config.yaml
n_head: 5
activation: "swiglu"
norm_place: "pre"
norm_eps: 1e-05
qk_norm: false
tie_embeddings: false
init_std_down: 0.0
lr_head: 0.00579
final_lr_fraction: 0.0
batch_tokens: 16384
doc_mask: true
dataset: "wikipedia_en"
MLP neurons of a small language model. Each row is named by its layer, matrix (gate and up: input weights) and neuron, and shows model dimensions 0-127. Each number is 128 + 24 x the weight over its row's rms, rounded and kept within 0 to 255. Numbers have three digits each. A neuron's up and down rows have the sign that makes its largest values positive.
A block is one neuron, or neurons of one layer that tend to fire together. After each block is what it responds to, as a language model described it from the Wikipedia text at the highest values.

L7.gate74:137147152152107147104114136106121133123194155140154113091112150113143124131105101115135122094129170086131076136147131126170113129136107167122119125115060142146133141140138130112096076114155109143093115134144116127108106154091151189154076132123118132131152111130131099138092111112118087122118096152130143159114092102134114148105124109150131101078100177126069114106134145133134119140139
L7.up74:144088103151134105133164150157151114122127117129124106180128160127104122105128120096182101116131125171173121108091134104149117124151133142141099123138108131137080100157146139107157124138087148150142146099160141101121125110126077114152098133126116131104159144127109096123085107133113102101099187129141134130087104173164117146107106122151153132134105148135106109162130115146116154102092
L7.gate124:103100158105165136154146138132086118107104138122104132165120149090143104119113138086131130095150123163130111121135094140123119155147155082116122152144151109137099196143125118141168136109114131112118099148156127109082142157159127154094135148147137121156097099122094150128139122131155110096130156111129127130129136138132130132089139138128125129128157086156159102138122108134107155095161
L7.up124:121131156142167127157147134143110140137088144067162100087114088122139119099101135144121132082129152088139149135113097088122112123077150146109111158112154140135111098114129157120146110123128108115091124170151138133113110110116092145085162157139120145113111131106074106141097137133149089123131182091130087111084096150142131103128127121093131091073068146123129135119134128162101147116158
L7.gate230:098140087126108132122126127160163139106102144112123136182144106171128118144173132143147105128092136105075165139183100064138107154121111110117102117142123102141161139101158101147121117171105121106136093159111106143097105151116119124101109153113120121110157123137108072134150140123118109129151111114097142139100139101124124141154138126138077134140139150086124106125073120113149109132108
L7.up230:126169104159097128122180149094134114147147132124132098118110176138132120112101104114143098113104088115114142135114128141139099094140158142123092136128099105114133118144128096140134137099141135155100132099116105145153112135127155165115077130115114130107090110158128126097095093149110134141119127127111137163114192136198165147103134122091155168102088120107168146160107132131146131133083
L7.gate243:117098137130114109170119165120097155115115146167166111131110157139166166119125162152115083153120177172142092135094141106156114162136097141111120152126166122119128119154153115155176126122150072122141094147107167101094113117095127157145129128093143136097149069124163141126120120111162118158118140134111116120122139133123158148103137186149144127161112145124124101120156124150132139097112
L7.up243:108106113121124149112113173141064107131127143112056137110127108132137134144181133169132130131148071117123095138120167112140131104094168111145121151101077134120144196157124093110124155171120092118135160099127163105113165099132151149069141139115124119116112144109126139129127136134113090132088148088162123121141117120165157145099108135112140190092124150136087117169143127169124119165113
L7.gate265:107141149117130118143138162141191142117135110134163101118135128126186116111146137109155106118108144151133139158119132145143149152076152101078133138155122121180112171110101153116104096103111172102132127172184124102128159137123129143136127114133153169134139077158134098163101173102108149156117151171133130093155136166113127135113124102129125146101126135117106202097142097140107104135117
L7.up265:105155110153120103125122101155177114120157151106125137124080118073179098088167111114164129137136131117127133140146092113100110129153152151133104085101126126114120117094154120137157141157081108113111085118126115078149120124123149073118125145128147132122109126134123137166138121120135111171140120134151115112164139128105159128163189135145165119130099140154150150133135148112128130166173
L7.gate307:128143081163102090150164174152120159116126145081082091130121134127151137107111124120076148153117145070125156122162125092147103152146105165108110106155130120131119120112093126105119106132133140166115146129120145134087155127112132137113106092067196126127164138111136144126129133138132134097072156132112111096145162074107150140164126149141180131123142131127145125138126121134134094123111
L7.up307:157110077109121103167130128152156131110137151077119116153170123138139072107140108108082160127122107125139104129096107107140136135111188117123094150109124087147121151093119115110110100136106142114122150152147142116177080180151133167125139110126133123123120162130132188170118150155131090136120114125200094091150124137099120107158130133118095141129145144080113129087113134139085117105138
L7.gate382:136119141111107142151138124135161139138129119080117110152144128112151176074142162111165152089118134095155111119136142116152143131111166134129168122144135119099122084128156094095106131160112118137095144131133101079141127192094127104146105124145122139119108144128100113124130115114145127151129109133184113073131162127138150144139116126094161115118162164115077142097135164127139085180151
L7.up382:142128104143128163123123161130153106132114155101168130158168121109162139127111124093152100107103103131114157086092149138125113129126111121139186134129159142123159151132178100136145097091135088129121083126094101120144143120143130138156121160114152137133122161096146106126165086097113125158173161132145085054092127110128168100136127143146159138130111141117089129146141119135137120149112
L7.gate420:121169141143146148136099090140124111128159102097129120135117145134155084124115102117143150152154120092097116125170126154130100151135135099101100124147157080146109137156106139093117099130070134138130113162150154119138130138128150118089131104103118134104141103132101130160124134107145108115145117147130070069184122123110130136128084118135134102122138087172090116101101103123124090167096
L7.up420:148123131175162129168182137163100101118149175148147074131132123131171107126124081111158162135133119127106148115166142113085126132116121141154134170128150140097142176105167118134128123097115103148120132134147150105106145098114135169135137143104167145135117112158101085125113119116101154133150094145124107156131174105124143109134147123112130101107131096125095126115100113165069115147107
Description: Article "the". The token " the" in almost any context, strongest after commas, in titles and epithets (Pliny the Elder, Jingle All the Way), and as the start of then, these, therapist.

L8.gate140:128114109126110124161141158178108166115141093139128119155085163140119166140116158122110112136119103165125148160139102143096112091129090147075097175119115121092134132177149132146134145196145132139148101083121122137144132125137148134147135098168149178133135141091128134102149156124146167109136161141137118172177132136165102119108146105141119138104111120130142132145116058147147180130159
L8.up140:154099128133079163095142111132165103155112124167126120072122164129079120153142101143138143152123121113107067147149143168150148156151087125144145144123110140163158136128103127122105145156095151181127121153168107118149157123142126145114132108133141149158152143187123130100149129088145121095164117141116140133137092134137097137122126090129147122132142102167146128069100081126145107124106
Description: Clause-linking prepositions and commas. Words that open a following phrase mid-sentence, mostly "after", "before", "for", "by" and commas, including split endings like bef-ore, ag-ain-st.

L7.gate98:125149135130123162114107146160131101102109173139147105160122131120121161157146133115190132101122114179121152099115100096122118169159177117117144125145090109083114146143155084090134143154134123124097149113145143130157104131123160108142115161130143130114123116135112106121130106098140156111156128148067140154143120088108154133106122112102100159138137144132100077106074101113148099123112
L7.up98:101107109152076125127131143132136125117116159118141112137136108127104116147121179110102139150112134202107136122116132131117161095127163108120133130124123125115102077136154142151131136134137110110154164116120146095140119119116101134160120144116118118140161109135145191125130135134111097141123155132117113123117094157150106148132122111052120200177119171163117121116161113143191133132090
L7.gate107:139113127121121162126116184098110137102121149142098152159115075100125135108157140103107132138164148124118108126128115121118162143122125108132102141103152138105124131159117092149125085110106111057096110143101101164156094126140125119103159144134128166132117104123119161123152132126193156141123153154090104144087153137107084125125127123126120123078112097112143146138142128154128125153123
L7.up107:161102114161131132095116181080106155099104175109108112114156082132129123088197151128131139125130144140124112123104151121098178156157130132136147108072117141148122079113115115119104153129105151118099142117124132155165115119174133136121159133115143134132127118103165169117156160122098096131162120131111099163097145082167144141137117161101120150146105161172173161160113124128129141144144
L7.gate112:151102109133082103125163124105081143112143126137105184111117162149123112150140119136077139146174096155099097094143160150140114126113163118133107139135109065116123151075164135159129108144107110163112118114121104092159182139147146137084157106151102138136128093130140160108137138158133180117128171143095102147140138147139125132172108122141153151149113089139155115123126106152135152132121
L7.up112:113163100120072116124120150136133107110112148110107098174147111132149088133167118137121112134094110162087125141111120132110165131128108128145088155144159109119143131146078096126133143162130115125113099162085142151165130114105182125125139140098150114117127140196136130112155139106122129125124116110136123114133125125093120148154059104118143135114132091123164132106130141122117066135104
L7.gate189:171125164163142101133172146141098171125150146080095114154102110167115104122144131148108132126097131154150121128166133055142148116097115131124101128152142134112144164110132133119099149135130121138098153184148148108137136122093147116125137165157125127125124126126160146177125173113140133129184112171155121187134121136119137122108091157131129101153150123152151113098159116097111171116134
L7.up189:163150106149088135148138089132102129107160129135108134113141167119119095138159143185138086107150137139155125141176138094133098125098156119131126146133095096127122139171144132122105144166166101143121120159135105094103108078139153159174182161112151137111137138104118128155112150097132098095138147159117136107187122135141087098100131120107133134145138182129139154143116116117132165112148
L7.gate235:130154196151088064125104162154109155088175149126120135126139188137121141133167143103098134139146148122098121142098133113125118122163114099118130123154137116111109121149131105169120117144153095119120097112144096090141120165098125130117134108156120128131099142132121110118151132122147182119134131128083110161146155069149149120161150099125125140093134137117177098144140104139141164129100
L7.up235:134123146141142090135160124174109114159139125122154193119127133142095145119161136109109105139161154108119152158127160119114132129122133132102155123159139129143101121131140125166145165099111128118161126102137108131145132112081081194125128125115116130139084139131112136115155134119092153182159158127111106159130157135142118163131164135125129079129093193122143139121101107144131117094163
L7.gate290:143134164121113165121109117111147136106066123154061127130151103129115141110123125119134146168144112132185103138123109177130101131171162157132134128115119150151143120130103126149126132127158134142041166163134118125072135134131124107120101149085120115156121159128134088149106128124099150129128095132080116177128145161162156112123103133135150135152122132118107139128122152156130103089136
L7.up290:129133100162123134086076149142152154120115142131136128149127139114125154086143109141173095106159107165152206141121151159139145102178150126133162110118146116130162105139122080126127124129156098116137104144131154104158129105145117117139169206154156146137106129124146114106109068134181138116150102140137124114114150127124135135143171151152151136128153166131146098116147126131116107143142
L7.gate355:117093154074067160099123102140134123150171095140109119155146131161150143158118102125136116139074138142151145182097140115121161133103119114094141159133130119129101145149132136101105120129156164140161132110132152098148139125114132079100104144143128142108146132149131124162129138110137145103097117112118114116101129150104116117129174116175159144120124081168133094149126117113115155118101
L7.up355:129108096177131118167102096077122077156141133117107133127138108146086132175153123140112181147109141159147147130131174114137216127153128144144119140166159109121123135120138113188105120137127074090110146108119108100125145095112173118128154122110105165098117127101126131121142117155088127111089159149119141120144101098139138110133150133124118116107165119088173157163139100109092172113121
L7.gate369:146122129142106112131118128148087117165124156163108150136121155135127110137139146138143139146094118116138156149092154085106098167143131130107081143120118155117116139197125112144163177128163151121124139111133165147136154107127151143164150151185122120151106103114121110128118083099152156106112110155127142130145103088130098106115138125124106097099116128124098144136114096108078118124119
L7.up369:137105101120112121158125154125075122130111137120126167139109132109172173124128096115146094155134136198112084144062171154163167149165118122124129138115145118148136203129087105109103134108107133108117132108145148161133117161148099124147146152119115106121140121145137130124155120124126162143123104159107139133107112134144123109136127096170135076094124070093136093119143152100114161142139
Description: List-item line breaks. Line breaks ending a sentence or heading right before a dash bullet or table row, such as infobox fields, lists of people, and spec sheets; also some mid-word pieces (bu-y, r-ail-way, reg-ard).

L7.gate12:105130109125110139142130147133147134128104123156101131118090130161194174162089170152150182112168112091156104129164138141151097124120138103137125084131092132143176128099144130095109140119141144133152125145147144124109128140134119139115099124139140133119143140121186109112107077112144116068110122139097125119136108116136149107110086070106145104138093089123077138126091166133130098147151
L7.up12:159097111137095101149131107153104136129144125133118116116117087151176133153140128171153094159167145140168148161179109135106121080130117140123126135116064100135131147135120155143079133120115141128117144155184147124112137114081164092131133128137154126103065162096162107161121116138111144100106087156112171087080152133131162118136146087104131122181122150114097148148121139096168140123152
L7.gate21:119108092113104123132129127122110190090154117080121127148145100141101131096154129140148160116117150141112122148123158155095106150106128127108095157147082103151141118146140092148127139131072151125099158115115141190136155117158145104126130107145057129158125116103115167127146149120149076114114165118129180139141149136129152124149149114169127092165173099105126124128126098122175122137110
L7.up21:135111125162147098168121139114135100111100146122154125164121136126186113126095135133122201109143127161141125132140146106116123098080141139118118157060087133134077147156096115141132147139129137117122117125119109117202099106126127124076111117132142139138115111104089102140142111126142114116135140133135138097109095149098155149103076143130117150106124156154117120118080143108112130095147
L7.gate42:154131126156156155092096133133109134136135140087155155145168115138151128116081162116140134118088106160133161095129158135126111117138127145111092124126115122093138098187124114144146109142120152098135120129135142135139107153153118118092146136118091141143154107099166126115134144122132146096155108139178132100114158121107174077075137144159131093123100148149137098101076103128119118113159
L7.up42:115156157122107152111134126133154129139155110114074112142120109076116149139145084172133100137143101113151151111100126145131094140126095156128110099142107130134102158113136110174109146104105100158100108131172125117110132160132146105146116098121112094117131117130111113085113096154135162123099161131109112094139107138139125134145159134097107136172098125053117156132143142091174133160158
L7.gate56:123114121106131147159125163114140134129089123108166122137098105121148126139134136148141131120137170127212152156125121150140114143121114145135166103141111127124131125131140126147130136154119095111079105133132164129114133167147149150161099107130131140174111151135116110119124105088124134114161155124128160150160155114167182141118129120143103141145139130111114161122107104068183138111154
L7.up56:126075137113178125110138146169140147087158121138154108109122114117099095121111116129184158105152125119155147129140137128136113121115171148105117104154087108121132166110118124109115164111142148117119098122104134098106133109119123140139121152125120085124175123107156120147148110110129124120100107118127124109078124176064147118131129131123100145159136162111154096088164168133082192131174
L7.gate182:110110129104111110121112161067133105130110102099095111110118136149147161134161125166172140070141126139154146129141108124123142175140116154148168116101133131122146128146124137147110151135077135090117153126118138120149164122158136118131125147162141113123125117141120123178143170143159119153120109176110122122174140150104129144129135132127133129117128114076054138124133096090135088173110
L7.up182:102147113109132166121133119115142135125105132058136135158117144168131157114112180133125135128137143095126138156133112091139076112162121099132119156103128145092187161148146123140117165133137125095120098156073146160114145137143116106160159100128102116150154126101125132145188109109102115084109130151144160133103113125129151116090124179067159145115143127081102118143169141148141142148097
L7.gate255:210150125125105157157129112097092126139144124157132139104127142134136101136149091129161141130149125114145122109179158139152108151117062126105108135168144115110109090104187123105142125141101137134099119140149095136156167121119127083166126100109118154114136167094141136104120036103116145125119138121081138104135135175109150064144121120112138144161111118082115115129123161129161135112095
L7.up255:139091141112143156162127150093138138122140123105128129145141105126128130097146117136134149108068172134129122128152116149099111131097111150172129116117124086126117153089191145124109162144131146111107102146147141092100104112107202127124120084135103120183144096176148145136144102132123118123146132154134142098139108136107155106119100115124098176125141080142125142170088176112103144114099
L7.gate417:106111165127125116113127110109150148114101096131121114153122118118126131137086120158155119088149145099142131127115123137110158105110084153130143121156138128096123123128159125140114127134140155148116068112151171099150141138143144143146162124112130149136159101170082123147123132102093150144138113113130110181188165150173090149106121100129129103115070139174114107136134145135083178105143
L7.up417:110118173159108157097161157158115112103115103143102148134108100132116147118116102134117103114153111123131070113103135131118164152134127131144166113146123134084121120096127151121141122160138132133132124118114089145124121128132135125152074120080125106135102106152081100100175110117162105149188129116123117135099158156161159140130162120125069141161126138135107166082150121142118156110139
L7.gate440:174164158155138147150135135172087173127120135121121155113107099140160107110134143143145133148108124078140140142182175187148115131134088106145077149156106124124149141166096115152099120126145153160150132159125108100138091125153115133178118112131122124164133110127153150115196102133100097077090144151120098101160119117083100120137103104107087141124145108116155134128101092158125100141126
L7.up440:120112105132119084143092115129105129171146175145160105130153187094153125141138092121129137158115062144186143127109121123129106129139105150124143136125130117125112161147119144102132172174126127121085121089097122150125093107121103176172182128147103128132145106075166125125157095096122115097112139146159151093114096135142125118188154123148117085111128128084107151138098151127122143123140
Description: Word-start fragments after splitting. Fires on the first fragment of a word split into pieces, strongest on qu in quarter, qualification and quote, also b(orn), kn(ow), le(arns).

L8.gate363:129139129106145101087148161127077132109124133126136097167115134129179140106151131109147121121102096141157147134083120077138102061168112134132140106135113134103094185093158143129145118150116172131096173122133128083116106138087079169154105140148082105109140126135107116099119103105131113128136136137137136131123125143130115102136163137122130124137105159142082112119139140161104134168112
L8.up363:150165137147155161144127137131113160157142097122145054121083149127143132145135067107119168107064129095171150147180112113138109079158111129092110063099109143125112128140120126131091150139183128091114135137153112104132133109130128109145081110136093159119133123147134120124139144142111153139123133175098150138140162093157114137118055143114125121133132125139109119118132139153121117144138
Description: Determiners opening noun phrases. Fires on "the"/"The" (also "its") starting a noun phrase after prepositions or sentence breaks, and on row-initial "|" or "=" headings.